{"n_layer": 8, "d_model": 768, "n_head": 8, "n_kv_head": 8, "head_dim": 96, "d_mlp": 3072, "vocab_size": 16384, "activation": "gelu", "norm": "layernorm", "norm_place": "pre", "norm_eps": 1e-05, "positions": "rope", "rope_base": 1660.0, "rope_fraction": 1.0, "qk_norm": false, "attn_scale": 0.102, "bias": "all", "tie_embeddings": true, "parallel_block": false, "init": "normal", "init_std_qkv": 0.0213, "init_std_o": 0.00532, "init_std_up": 0.0213, "init_std_down": 0.00532, "init_mimetic": 0.7, "optimizer": "adamw", "lr": 0.000353, "beta1": 0.95, "beta2": 0.98, "weight_decay": 0.2, "lr_head": 0.003, "grad_clip": 1.0, "warmup_steps": 478, "schedule": "wsd", "decay_fraction": 0.618, "decay_shape": "linear", "final_lr_fraction": 0.02, "batch_tokens": [32768, 65536], "seq_len": 1024, "doc_mask": false, "train_tokens": 553600000, "steps": 12123, "dataset": "wikipedia_en"}
MLP neurons of a small language model. Each row is named by its layer, matrix (up: input weights) and neuron, and shows model dimensions 512-703. Each number is 500 + 40 x the weight over its row's rms, rounded and kept within 0 to 999. Numbers have three digits each.
After each neuron's rows, "fires on" lists the tokens most often at its 100 highest values on Wikipedia text that the model never trained on.

L2.up1125:510531490500546587476424488418486512539479530519487495521506592519459442535581559504493448531509493456553534409547501481517493543452544494460513492486530462522430573478501528497502555484498450512446522545487475603520555492475518426486557552513557481485545478536523471630581523519484512452456514472490541500565514486524464458461519515485501496548483449494509547493523512522445568509497443555551544438470535474542530560457533514503475475512486514504500472523479530478548486478462459443532460545498541471454557500520462536573507454478517571542497494521520473505537507509520454475
fires on: ";", "or", "y", "n", "k", ":"

L2.up2596:488545490502497510457500562549508544523497505485533477565482512496522494471494532514521407486418515431532497484525488554519501515537538540463461535471510493569504537508480523495546460558540446479488594547488474503488531474494499425419503564474486460489546640461509444523491466471447503499469520536533519485466450473523574477545532514403448500451498462461491503489470505473436478577559438468532484509565449581522579515497471449508578473408517543451465539528459522504581495573504523523517547445502564556441499525525506453503542558525464542454493532443473512466467486472476524434
fires on: " ", " it", " its"

L2.up413:402426504440444517593395476487487444543481524457537484428569508595465505553518489503479461461498538490519479528553510479532526424507380491441530495529469495509522470494469471418562556521479462515462545491448521525468473544523492539527467554455486469431535608492588510545473616471436485532490507437498505541498471434498539490431525423504469550561419475567514511465486493539484502480571555508512464487476501531467525467490511521546480543508523503475472476482520451523424503538505521531530537496520522480484490459495498450527452494451466503466527524456450485523499477595484522404
fires on: " ", "–", "+"

L2.up2545:449559493525510542523487578513513483529501627447468488478515501459496529482510572458539516510518519421500480505493482509481565494515462435466549480473499484553442447460540484471514547538469567533528487507539465439474500538531525512539462543449528441504508561499471505523555484466442548523426439500500534522511543475498439510437545528511465514530503474542446491484488507451494493566492486499386515480506518515439517474510501521476510511489508523476555455524457485448531535547504548463503513489503416508480512528512465485482635442488483514523509509473466472471440530516478489488
fires on: ".", "8", " Warren", "bert", "land"

L2.up973:515519448493531431528483571499468531434534559397555501580507437470440543526480482509422542432523542506515456443564488519500515552498540481546519496496530415529501463561470547466511440480472439489494579489481492450519522433489540522456416494484542491421530449505498511462479525402473508447501512494482506488473551467488470414570457527509465578542457493544511472543632561429448474461632484501518443514548496435424492543496441443544472527505444469521449436512494476487492473485513484508537529504519528447510467550527464419479496514513490521543488545491528513539563578477478427491
fires on: "2", "to", " event", " race", " course", " |"

L2.up2682:452508402479488581537490492509457507548466529540508489528559473561508446534514500508455471486532505486592468460456447479515489484479515491457584482453491482516504419466504472414530483545453495506422493461556477468451518496446537483567491499584521496516511501506485378484478489499514515472453549559547518480445561492481521496551513411501504497612448464524451488469479466547573452462493571513524504428529508438472520456557541473553501529465478455435469445506508433509499483495453549561567477509496467448460527503491403550554541519520459487444514492428480480525615553547415546503
fires on: ")", ".", " ", "://", "\n\n", ":"

L2.up2721:474569509578459521429486468515470543525554498462466531558487473490487559485559506577494388542463479535509553548522466582513510462462515468462465561476433528445474447514548493479496521496470503482417484479484530543482491476609556486542466530507500508491455532472482470477521545505504524476517500486454428432531462575523483516454525536402534513482474509503510477528545498481452473521479513548501427512517502507525475559471426535504508501527510473539539497491576519540395569483470508467496504547512483503502439516505468504507539469492498520448506536523499474534495545496440450481
fires on: ",", "===", " –"

L2.up2735:436507522414509531503433485438473491455545573382483499491484473509478486541550520576490500445524461494586539540525510459533503517499497472525514498568434598560570456464449521460421483512493549461530585526472479525471469450495480414512474514457540366507536463563513569532542471499482486441516522496551471502542478571442540500548554497500511517608502507560483513568519439548501500535505482492511486462503445573428506475537486513529541507445545494507463530516438527507441542458480530466525507514518526515479523464574418388498515512598530493514447500529449413534472476469499422477
fires on: " an", " Am", "ab", "Ar", "An", "al"

L2.up354:450498345445520456444497519536565489501440483516510520490426504524540435481477537459588542488550538523511465511547540417450464470461586524499483525471503481505503433475379549514463455512471467518517511431542550564473561474469524469484413470475542461516538498490499522464512451411500484530477519539500476445542511490504487516427504480486516542456467534537472527555524475475526489607443517511575506435491440579533431534511487485528501476494493471449506515581570486431482452515462574514394525497513507431446519506512517510511506468503470524466565432548559551459478523504459485499
fires on: ";", " only", " gave", " |", " will", "ah"

L2.up689:495520572493466446499441610483548524477484521448492520527517566483516431511511465513458546486522448531548503603526524522448481477499522560448475534535501507474491504473520525473447579448457484440505470534442504556523484490417564477550481509527471525520487520409506491451529494489493588436442493535472491474452557511502510494565439525532429608522528500543590550589553488504494532471508542493468514428487515521478487530526428455485477458470444513468571469592540498471498503572533568486537538463542486516542513438415485484449471457568476440611469516453465512494459483495431526400
fires on: "2", "al", "ara", "as", "iv", "ena"

L2.up325:478501469555545387536520518471486469521465485522557484589542547532583494533477489495488474453466505491477469499499452486524388497493533495562470515452501523562488512442508510502463470542459530572492588494519431524552490434466531487485472485529570533426578475555544512465473548485590493505479519480532496414501472504452517493447529469438490531483470521448460517498514558486521473492539499459429481459504458566513456432556528462552471493438506437487527557548530508450456498457493498477547551474478503460502552443406508510502564491495484534499514511451489554408557524529539537521
fires on: " or", " time", " character", " |", " Or", ":"

L2.up1191:450474487472521491497498488531508485460425532500506553527535462497458407559477502546517568462530519500560455493567569553472495437549519536494462552559494508495442454487404555482498506465486431560508528477525513541486511538487535473510485549490488492453481526394540482569518549466424554487526495557426483543453528468500414448459575525477521556539466506537542495483489403471427555516529523477541462463453504470489462428493483448556457533417464512424524474503483545463493512568478473504491496495444515456552569476535436452510450475519526546531555476521497491481504551423490481561
fires on: "v", "-", "k", " ", "é", "um"

L2.up2496:529517513493562498460517508543497561535403487533545467434524467487472461515478556510472484480475428489494511532543549481472542507499530512496484508495488479566474452498478480546487485522512520494359459546560519520488507442431486475555480499583484484569488547506519507555490506501465551444493502448495400440471529542450507468543519539559420498571455412503537594501480453524457428484600529499519511410511532542449491560524469467498542582483533448483513523487509468482509495553544517541618525531523472540519508446444529481453490464502483444569521490532504524468483459476617496507
fires on: ".", "1", "2", "ara", "ira", "ar"

L2.up882:510511470484563554509525554564509514484432525558464545470493459481462484484462483554542468520466471505538473567523485582468450554487474381441503541550511532517463482407436501512444481465502577460538468588456514545518552474513482440578496494466579459521474420536561549584504420529440552460488515440452514427521508511460527451498536565524488538584417456533576540512491532561475559549464512457452537430488543508542439531542493476465447471534538495470548434500443535485521490504530510465499591542495534493542550411493481518455495535454490543469471554534482435504499448498506531499
fires on: "2", " ", "-", "9"

L2.up1391:508468540477439462530511532470391545508438600537578527538479492530492559513533484530520487457534516509523498520526552453546560478534538483488542503504446485545505488469472519441511477490476452572549595547586487473529594456446527555466554558522452476494546571460490487478545523521437517536517448568499463521505486444509555487520570488495416451491461492487514436501472515436458395465479489541532444482484466473537515528490545535510513525496487456553486563515574519437503602477543540441473498434498517520499490497552457505480487509508468528424509506483465521390518512452480489535
fires on: " l", " that", "-", " m", "m"

L2.up766:452499503471498523503552522539501424491518578438469495485467425531474459476509524532531512498523512470493432535501455549415503489507465481488512497504538475517512432422532459496448461629462526490525514550571440517513484530446496475502503543429537412438571529484499552529492514533488491481419489465519523492519519513511450500584538538467535482575456488533484491523516496448512489570548603523485501470487506445551514548484539533494488434481527476511509522472424483487482530527530522473534599516504463513484522537604512477487574510503494550548491467514476441546478486403505464451
fires on: "y", "ie", ".", " Barbara", "ah", "le"

L2.up1351:494524437492468492509485502493472535537456509441469500505491453542514478473480502582585476488530562448579509494532488505475456524422479476473493469556522453544475488487579484473487555555481454445514444516559496487494534466465495445442486506466510504469552503514518508548505524477437475495445536477468496530508500464518448502638488581523508503448426448562467489415419555486491438479543564571499486527491495534482517515474501512535471503498545491438480546519439511526517575457516496572481497533514501520444532444602516499497463558501371613556510539527541470467552473509544514550
fires on: "0", " P", " p", " No"

L2.up2801:525542519526515494497485492518500545533505508509496472475517461475486430407460585574524470423482633500531457500469526521514506528509539462497556564474554454602440423509466449516495471489484514539471501484517485500504500482498551503433451503496498464548566551561506505514519493453484497513462485475564508469519550457489523473499558508447481493540429418500522444500559484536519450479459513489480430494464545467500467535457423506487516516507510451625495519507437494463567491547476515538436507497479463469509544490467550507525502397467497532423466514557546496470545557450520504499
fires on: " ", " of", " that", "–", " Germany", "2"

L2.up686:382570521461503489590514548544524493474461505433548546514510496437493527466475505535474468487524505451473479505542489491423526460437524428393539552519511489507452429526487552485473488533453515488445536490507465487527448484506498525497501543550517549529467456461540522522535484400472453533505528479474542553583567533557501524438554514508491557531542482504454467497524510462536530468448492569470483479560512443452470489518472466532493503512490475518483496527427447502405507464507464573528418512504455505514436514468492479597442515403504511466458581454465522480479515408512476518
fires on: ".", "5", " G", "3", "4", " the"

L2.up2553:476456546494502485544492467450537470522541493535474539540504473545483451458472531524491449463516607537536425462462500541535427489500444460483484519479511532521533510426503457439456504568489469532440563484537550546422478485469504435542521569501508466462534520520556465535552563491501455399450481516488522487497578482478580528516489520481531469567450512488483501541526539405462510584558518520543399493466543379520512553495494488488504493440482443557565530461439517496496526479458533522548446524542494456530471551561512478552490502545500514461487502511457522561541547496486420529
fires on: ".", "',", " |", " Mr", " Miss", "-"

L2.up2032:518464517467411501488398496513516478535457515537484483487517481543470464529568465518487468518489530537505465521579552447446468438490472560416437582527491497567492478538475499526517491445541399492483559502469488508515455492438517494465441476508517585472522497495587513510520515491422588533458484556505496465490535526462537476452503502485460525522429527509530530497483547486517512481474503551470460497529551534441547407504475473553588520559610476508526504513465509513521509531463422533468437449496568460510516442606512432509431497467490572551490556517488463497534486463442500528
fires on: " ", " ESPN", " Ts", " Metacritic", " Zh", " ISBN"

L2.up1254:458508483423563520513474528519552522539518432539532497558579533566504526476524500482459460513579540498543521585516543477519502434474558480462499444547434528462442521436516541519411529502483437503498507559483518569458532468519534556478478582521490521529506503484492527506492492526462493527523502499428543502499497485544526442531447593492489509486514550500488569530488508520461579542501500511529479499536536400497552532500462477458502425431480490485557522511491563527450464459489532540450561525523491524523513405511527526576518462526452555523441517554432431527512581468575496442
fires on: " April", " where", " until", "4", " May"

L2.up1946:522547416519510554550486475467447517580532424539489484531494510557568506488493425556483483446499564518556543497468517492492479528391489550441481479450570455485491495406454525465434596507511479482444515505552542512524425515575482500433502558500488506456513487481527502491498532492471577510444578436459486509513501491553482516471530486510484544506502517457510523472493441566506485440557486531478526482473403541491435511536511474515428488506492470496505480569579461507458493532556464585539528514510543470526585450481440507498553521470479503581490512445469572510497456495399575510
fires on: " not", " without", " just", " never", "4", "5"

L2.up345:533495493488490549596469492521542489503506527453549462509570499518481500492533507483497523525533501464482486478510461502541551486513534497478528521529426532452438514499539533360447505443505460520457555484469475540502518461545476459520531563485448564496500541497542444629574537521477516583428421479439435478557472487536493496469505499503456502486447473427486481438514480469503436530446474524556457556494532520492579509512495520495534522372509564459459491519532493499509531518526570455519526541512558521448533446589473529464534524573466541547528508471469501478539410454526523488
fires on: " ", "-", ".", "–"

L2.up1995:429517450505527477438419527487532450546499498530510567543451543522454478472486501438502480534496475528544556515547460496510507433468509515420526495449540509541531489479485504526473480502468550474402487564453525540523457511470516480465471511493423463520458453497516534485465522585415541520551564533474547465506492595543547482554486557461485510522442505496588500511438560509475532524537436468545471471523526509592489555530502433434451478490524444504559507490484509471535553519466544462507600474495484556428509505442466480485488473454497549563484513515466431522509517506556458546
fires on: "os", "es", "is", " Row", " Con", "as"

L2.up2055:492471436527549431523533458502492483478434510482515470461432498453487471484534472445621509486521409517470395455437496437517504559501485539521483554549593522557469475519382577489506554537430578482452498479486554482561501511512451494468493467573459521473434526442524495538509531518485549377490527481437418484459523531546464458455446559487541567463531505484449484520441477470454499525525488438510524502462403589464493508532399471448442448518464452544463463557473545472532534514523538451527497452543469543497544445503520414478560493559476494547530548504411473488511522526521537540
fires on: " ", "2", "1", "9", "0", "el"

L2.up1751:478472500429530566523500452481554505483520487494520580508533510512469552442451542484525436422499495538519391488507477468539486510507545431479591621500454488512471434415499533417483485569560485470408544512503510528500506523506509467479490486487531540433503541497484490539494473495506467480496538487536490513547500498480486513496477502392460536526557496513432528502486497536443567465577530549494522517483544462502451521486466478466520533456459510497544455570455496519457498448462509589442469520553459549515538461515503567488455495444486530561446501577418459515477522474473464533
fires on: " the", " September", " as", " until", " ", " April"

L2.up935:487510522479501510517449463451525490522452480543524568405526518501507543498522512523544505458574529472566475438543506490555447411469513513435501524502513450508550519536432474455504483563469384614398510443474489455529546475460461471429453487440621459503530527543480454546515489451484560559505519530580489491549464470517490529443560494498488515496547543594456544485527491470465466510527481392511476515423451551526507497545493486514481491451482481516504430472538497416501504543519556538511466493548590471509508484482491484532403495507469491576476447492513568487516506461536487523
fires on: " |", ";", ");", " third", " secondary", " and"

L2.up2998:525556486545470441473473510497505453537541464550517492450525436529487482494474491578501489500470525472576499535469564442466464514430544519508541510484446460476476414506561496474501418476436478522458476552525536492533548544539497518495441518570495456502485510557465445536484543507468469362468488502412511533522473492455504544477489473478455537508516467411527515513584432504493546463500457491495514472534500512498407505492473523514521448530452479543590465498466490488480488514446562477476525529543504483503499494535531425472480493513478572481516514607505392510524588462525485474
fires on: "–", ",", "2", "\n", ".,", " time"

L2.up577:472500525565475426503469470525504539558467472537567524469482421527495417499484582580531576542442575532587496544466465456452473492458493556449517537530392492492483468430498579581522497491487467479430485545488525474493499497588477493532496467495477479490516527540507497461498455500448493471489419545412477505464543570464526532504453482497486433468458472480574561479483505466590525515596564440534483463449529440472550463469424451538460537505472495527505524480559547491549484511494525543485522442507497405505542502548549401467395458461516502526517530491538504428527530520551502466
fires on: "1", " ", " –", " |", "0", ":"

L2.up2275:471523465464543436489483552455514538487542584475550452488550527522527509525570512571459499489536558479580491458537497511521478498475524458517547490527451534512505442486520536505569542522451511515528503474510540502506501535481454526466457501490487455454492506367499441491568470375464505498516509472483510506422500529534512417503525477485483533555456406439507443526595505575456523483582536549549408460503525547440530464457449509531518559517489434449460419479499455536474471515492530552537535503503503452484507499460462520503535500492533486449493508436463543526533438500495454489
fires on: " ", " General", " of"

L2.up106:489540546552472514456475531443466503454504507552426502466405514470528554454507525536583457436429473472533501538549516515452484393506518416452453548534501508534462505505538496473538457581488555442527505533480522551443532545506515418522442537589499537516509542395510473508451583497478500452512544445593493404556535532559520444484505654433535485508452449415521522463505535510436512543494522574470440520530441478568480506485458475493508525545542417536568528525427505506496637486453498483425459504526481507467500478475487478531472488577504504542439505510485516495443465433526511502
fires on: " ", " a", ":", ",", "an"

L2.up365:428459484427550449530523444513534511519488489530551477514536502493526474540512507445482467458518444505535471532517469513492568523510413480477471563480411518512481479481473530534445540445519510500512413525462526553542433524567475470482527557529450492425413497441529447511494502419462521427517534423442442428506549455510510516485479527506391526597497420494440515502496458509511577473515466488569530515490535574471555498542521516508462502497479515527561507551536488484458468492493550520529537458556456474469516524467485473527416458490484485514556553511449483526490499499528424533
fires on: " ", " one", "+", " (", " a"

L2.up2914:489550515498509491542486484476551460527477498526559571411490479546525533432476523468516459585515502464541450417444450415494474450477571471515500479501446501545550487501593540557444476590452570500433538468441554536537569537455476509532468463567487551474477479464458564522528521531453485539524527491468508491514595525489476514503540497461538454488461459464488536508452542540518574506481509532449436484510481520447542509486464427455547436533525481519503440466417494444489500460560475499515472424514483480523486485457484439605522500454449517528540447452442459533557562428519507567
fires on: " set", " when", " U", " video", " scheduled", " As"

L2.up2881:444598608547474454552510471485482545499518451487571510505426476495456524516504528518532436466477441510475498559492473532437532548535461449488427486506478506566458512460534486490513391510476523545515525499434537585554567477519446472543502562514498568458530549525573485541491480490511529456545554491480472482567547530432509420506502484507490528477441491497543532470464466505505516521548469503460529460498437504465519468551476479466533429421512481493521499478488521547490509485539530479440508528545486457522506480514442528487426480460477582575464600532506487526501416471477497490
fires on: " of", "-", " on", " to", "9", " in"

L2.up1117:538548527486565518546496482468530541556476478438560528536522520509553522481443527454487479586548459482484539526527484463465512492479524531473490539440509483521523487490486574546442487511493480497507478510490480520566510478449471498531507464530448575518526517548522506544556540497469558448484519506478400546509540513455520473504484520476452523512500532479477513506505506505481448428494537482555500462514518490479553526509484427423472518532466449525583480476519464468523523507480547532499526503479505505448469480529465468471513511515424502576430531484413428481547562482482513502
fires on: "2", "1", "-G", ".g", "-y", " on"

L2.up1205:519512562459441464467434470433521535488369615460485493533531550552519490523500502528506568430516485516566521492498488435561461533470543493466539455536531512520473515507542512491486480457467483466529546539551437486564491495548496516532487515513505511488537526448497533507483510440528514564432520449436470420565488505490524477504492536485514522491474539442469505400528564440499470472467476497464389514564485457538523517572487517479489444448460476475495460535508530519505500440523479487522491510521501524517483407565439567496493576477473522541518572526515444507547473406527517582
fires on: " P", " p", " Women", " men", "p", " Men"

L2.up2121:459557382469495528582462521414449557610481508444526521475530488512448459585507504523527476473492541507505557512551576504537440506465511506398495495550559504500498465534515482513472517527460513462538502485486411520521536500505465490466498586467559490544521498552491506524588562536555536497477467478473474511495501461472473499463512508458528569483523502471491511508517504557466510513514491476507548492401532448542476475465504539552489476525527513461578500482508486490519511535455425461506470502485549472472512538544437637533597479516521467488492464504496515494557532530509510553
fires on: " for", " of", ":", "y", " number"

L2.up31:459524452521445589411507469490421475491503510493488536603528462584510550464482509541522552542513554505516547495488495415545538428523483504505584479429495548516528395478528462439457490481516571474507529604497447558551442555500463446491422491512514494493423547510419494463470480543523528564477430562477527469531460493497542435546442531447542515550474527420482491503555514413463524492469470513488473531482446485484488533468539416553440496481479516492572450422579518554487512504495491445542517526516482528480493503498437521541476556468544532509501487479487472455552560480492464476
fires on: ",", " a", " A", " s"

L2.up498:469430527478466527542473534543521508471565492480556536576473552493477448543461532535519505502473524449539481540514502442513524537483508563450467494459448518543481463448564557522499417482423532542437537493567504460462462482566463482484552592453503524514500566475526530487471465459421545484451531509507465458535511563521503545439523516442446490585500517570500568471429495477483429529529513466445534438488439505526535469518505558507458615482584471453541474529561484478434500492535520473591474512518539363508496468466541498517448502473486511516544536474556448477549500501529553471
fires on: " |", " –", "|", " /"

L2.up2450:505431375518507537492499492475538426490445479522519556514507506471519406559482539503489444472528475515499509498542559497482512438484468475455537512535493561496443442498457495492489475464545499514429544510477499513558514532527443502534497483486490416483526513530431531471504466542472468469526493499469501518543521515599589479550513561526468409569442459495545537494616502463543466544561554501437472523477572403554546570558522459491416501437592519566498469523488539496552471538461483476512586477459486511506503482440557481521524454501526535580477478558466492505565560501511481540
fires on: "as", "is", "Is", " Mus"

L2.up2:434577491507532419608562481498490460497554553493485509510500446485477501491490532556483466494505540422496492500513497514468525463497480478433478535473522517531429460519466461536473521563452523508441536533486518502490579456540581509556495522473525501493535508472497473495504498511478471525445496527538484512551453485504492526502527518508487517546522518507437484526509467405511542537566575474529405468485509449491545521474505473518465545439516564458513473506468543479448482476483496548479437445506500449532468612497495498457541483509423523502464546506478485500505494514574484503
fires on: "."

L2.up1514:497564482510519479494532507558553517510465494479517471449514555505529473491494572516507495455542457497437470453564505465455491485567550508452527550475502517493472535553508531549518453544468551541442555506540490477439430531475427511517462500482527526562478542568459471487589472494463498553494484531505579396511516515504580480523499447484470437537481473476459522575534425586551462492556471412488504507471409453447498468463488496524507499515491490493508472549544499464488493530439500521447543475477483537439426488492517508495454489485529525450440473540509519573521491447567475423
fires on: "."

L2.up2181:485518510463427517579471453465489470571472581549507481539518456563497448478563455517573500498546537510446523419476523526494566478466444468484548589547423500532540585457491488566479505519359465574434485486493547508505516542502594505420447501473467411515485577474471418585595532468495572552477507565535470600433563500508475474515525472448514479493469497557473563546481506463416523455482493533492420446464549501487410553525495512482508483423460440466520525515490461444505557508537563559494496440533555482474496504486507562497465484558461506488472473533514425505562561513507519560
fires on: " to", " from", "St", "st", "1"

L2.up1789:513483515447469474525518482487504444473455512518565559559515481515526474491476518472562515513464519464446471462552556533472456477533547526530573554569431498516477456470535559470491486488482523543514509487481465532489516484530568399451500534540479542499521461467503481551539550495440522484503530502571482497496574518475491426514415563517485497502423430427560476476491496442421494497456443489517541503493478500523458465503463514531551529499459520486533554455507512531481486518558500421468457567531511495448521517579480418499568572552450589523485562538480505487501524470466467501
fires on: "\n", "-", ")\n", "|", " "

L2.up2044:409512438423475495501541472495510549474486541421518487521459516537530454538493540470443507454503549484553543517522474403427463515525522548500414479452488469496468455496419560515489522501471505533471566492467543481538582426475514498444448575590599535437501427523566458466489495457562503448479511511530446439483478507480475483487447480509458585542537555564480588584539453465447528500574467545486486516492397485491536571513511517516522525463478496489564526471547562502472466486449444490495489547554499521510464499533455521492559506504452471532492542495488493543559525452553541482
fires on: " |", " to", " would", "2", "'s"

L2.up1559:516482485444425528542546466519466529513493505505544445480535517538545475476532506628495485471548548526574504432501491483449544489457451502475506555490453524480508448476501508455512456496533439516515505528549472620509573516512497476461455493451450411532505629467549516594560585475496445522425424571477505487470497378478518519481459479510512523474523478498555500475520502507511480491547498560522395494511533462638542491491526523598491433413498504488519473477530478537513537515517491534514506436493495527480530599537519518466435511540491500550462500527497468507493472487440472542
fires on: " ", "1", " last"

L2.up2421:437531480479487509588525477482487515552454534527481535468544594511517460511464541535553515466514462537497499525514423534496465547582489506451595518566520547533493427516429452495480430534462579467511503487544430494469476530531478480541512517507517409494533578553531547462536458527515618476460492524431588413459593494544471510544503464482514429558421475495449554524508482492526463633473532517455466487477520373504485498469482474455483505431504447522475477542535484465565519573461517497490579415491490492437442427472498546476459513531526531484535457531462483500505506453490508478
fires on: "."

L2.up2242:455533478482431457498538469458477438468490512495483498519450570457522447473538529477554461479439458484458485476474451494550495564483440490476426538573581542552516508512527582512465503518528468463435547507567486495513546450489503521505454514532516524516531534452472503583501584465505489496473494471594497473500562494507548487509566538516418504517443505487568505512451474540478496568503468442512403475496475555490514462514427480477464461430501457492511537452506576529545502493553548496544531479501538558465565531455546496505479467515518495592411501480434496443497521518506513530
fires on: " ", "9", "ep"

L2.up1919:521548461501510507523481525500534561510458483507483497496506477505566471493492522584519517479499519505540446446539469493522441495538538469491513459516504470539480449578473494498481458636498407494488524441496495510494481514511502441539447470493499444560473526496436513522509483491522501488470456523556485462622550474487480511481442519468514458536474484580480533512492572477525492522488439416600491460419414529472492469581484477482540517462578418440479453514550473488506506536505472497482470501498594479488473525510438519594498495530535535431517458563535496437457560471568445452
fires on: " a", ";", ");"

L2.up643:439531447514507541574425488424493544559420485540522525486533495507542461477548501523504469485484453360491432560584484517448452446509538463450509513462482494500502467500487456466533401503480504475527619485523502444510541486501474490536530516534475469560487517565492499513475457490501473505528470544464496522616478547473501537512511497411556494504527478498492481525513591539475484506537518508514552466416570506505505544498543515470524533437489493462503467535514566484488516501464445575529521538516502465486501584501497546586544530504556466523525445618490494513495480470454514464
fires on: ",", ";", "),"

L2.up1887:474515492473463479492509440523437481536449496533502499472483534525514461558572534590519498478590526534548493482511452384549476504458550478533578488472464536478424456532457500454464464510525435520510546472530485460545487466456542546496442512502473500461484491406512478584541474517466511494478488496521479551531608498536534500465488516511512499465444464478605547429521518424494471539466496609440521483454489452539508484596544544526496495502542538513459487510547508468517489406552436487569457497488479505407490478553410490453532453450497502499512471497540519418571488456523537600
fires on: ":", "L", "-", " /", " |", " l"

L2.up803:453545433501493549526486518528525465519507497495559513455522513494469398432491515491546460520468481554560475569455489493509556498517485484481506498513497476511483480488484529509466458526477503518460484483488527523548525488494506501510512589523481469482442460481522526602495491454511605472549537508492426564410566513458461491458540529456438511549502499504538480482480502503410499520560538571442521511465455520479495543541461438520526484450519539451535516501566529511496457552413550508515480574533523463515518420442499532541465513508544509532439561457455462470459439486499568544
fires on: " ", " of", " on", "-"

L2.up2141:467464456452504418488525493539504502490450551435547533523470465520520475474605472512470481475501483521512466535505504496530507556527444466478499492532516530525485474548532494516454450382478431512522507492501424531490553463508555486568502525521549552460561461554603507521471515453470499422472583486432468529512586526484537433517503472495438535550498472469499533518565560455504507529509516536574439501461511534485508427467486512546569508466562524481468502508474559472505535480453481496449451504564444464535485520529422547484441557475486519510486561520516521566524480481532495558
fires on: " on", " of", " has", " by", "-"

L2.up718:440586517494527462512473453480501474592467518549559481466494462487535458482496436581471463428622533513541513518514483453508584469512484489468523589439448476499490416503451530476518434524495411479523549536477491452532574465542589470503532527501490483563496465561524551559507462467482546491466524459573436507517510495483566488521574476488522564556499455446527457468530501493488527480466501484527480457505495545480499486423461502577537440548510473561522485541532477519409486505508457437500481481519539468474564449521461458543541515525501565461568533509486454492518521416494483557
fires on: " which", " ", " that", "-", "1", " L"

L2.up2059:524546479493541455476561516543506578536532488484542516558507490517546476450419479504442452426514511407484502576532523466540497526517514523466464515468526528571492465450535536518436507479527536530489563505526485518500504451426499505501522578522579541459480618489509455530557429482466513493492420574493500543574507540508487487496563500520469511543522439481442484545471509542525505539550504442493478534528452466511515501551460412521514502464503433482460459603504550463412471597495501461476464531505510504568499498511443537585509441507416534479461442526488454513493513493511507455
fires on: "od", ".", "3", "z", " starring"

L2.up1267:513503483549462551513515522525508494463489529485463531491529536497578547497499515564533501538484471450511479517493467440476511501499527486474476490507431515535474427451479521466544570532503488474551521471475497578508517538528560518494445491514543503562544530446489487548551589487492519461471436569478475524533485495475549433560472521429524480458472501483466512440546584494472495488581472581530422550485457452510536518486510510428600503469467487506546516554487510505483458514530547457491520482478562543508483481577521480494424475541496530493507497554511486487579489467492539474
fires on: " De", " left", " late", " ", " di", " where"

L2.up1299:512537530462570457530509465426453515469523463428479509597500542562521493508505500571444483444519537476527492473468509555571421581525459471502515521528469496522502511469509509472502462465486468516525520441581566513559538486481528509397469517481498498465567503510463451452505449485527533470469489506535530420495557508430570493492447515450473476530514524465502531538462516504522464507480419481470536394478474446454433538491472470504460503427483496568562485470522508479483497475528464423534465431516444493468533503502510529619534564465472475558445595510447464518551545504567443440
fires on: " or", " to", " (", ":", " due", " person"

L2.up97:551593475491465473499536583532531548480488581420509495569524479476525517504523497568464462473495434482451497507527527479464557537514501471568481534519445507574456484485556543486527545457480588562478531476501491552492542445568403522488462545484540498535529545468468395541576508507516458431503429496559527411549499500509522485500536486511524533527524467419479540540567491460523527488537492428533489495534504508466511505470462488576547499485530540476491450543504516507473514538413569469431442451555469513512470544534414550594537471495504555498531512516459500557524487541598487440
fires on: ".", "–", " they", "-", " of"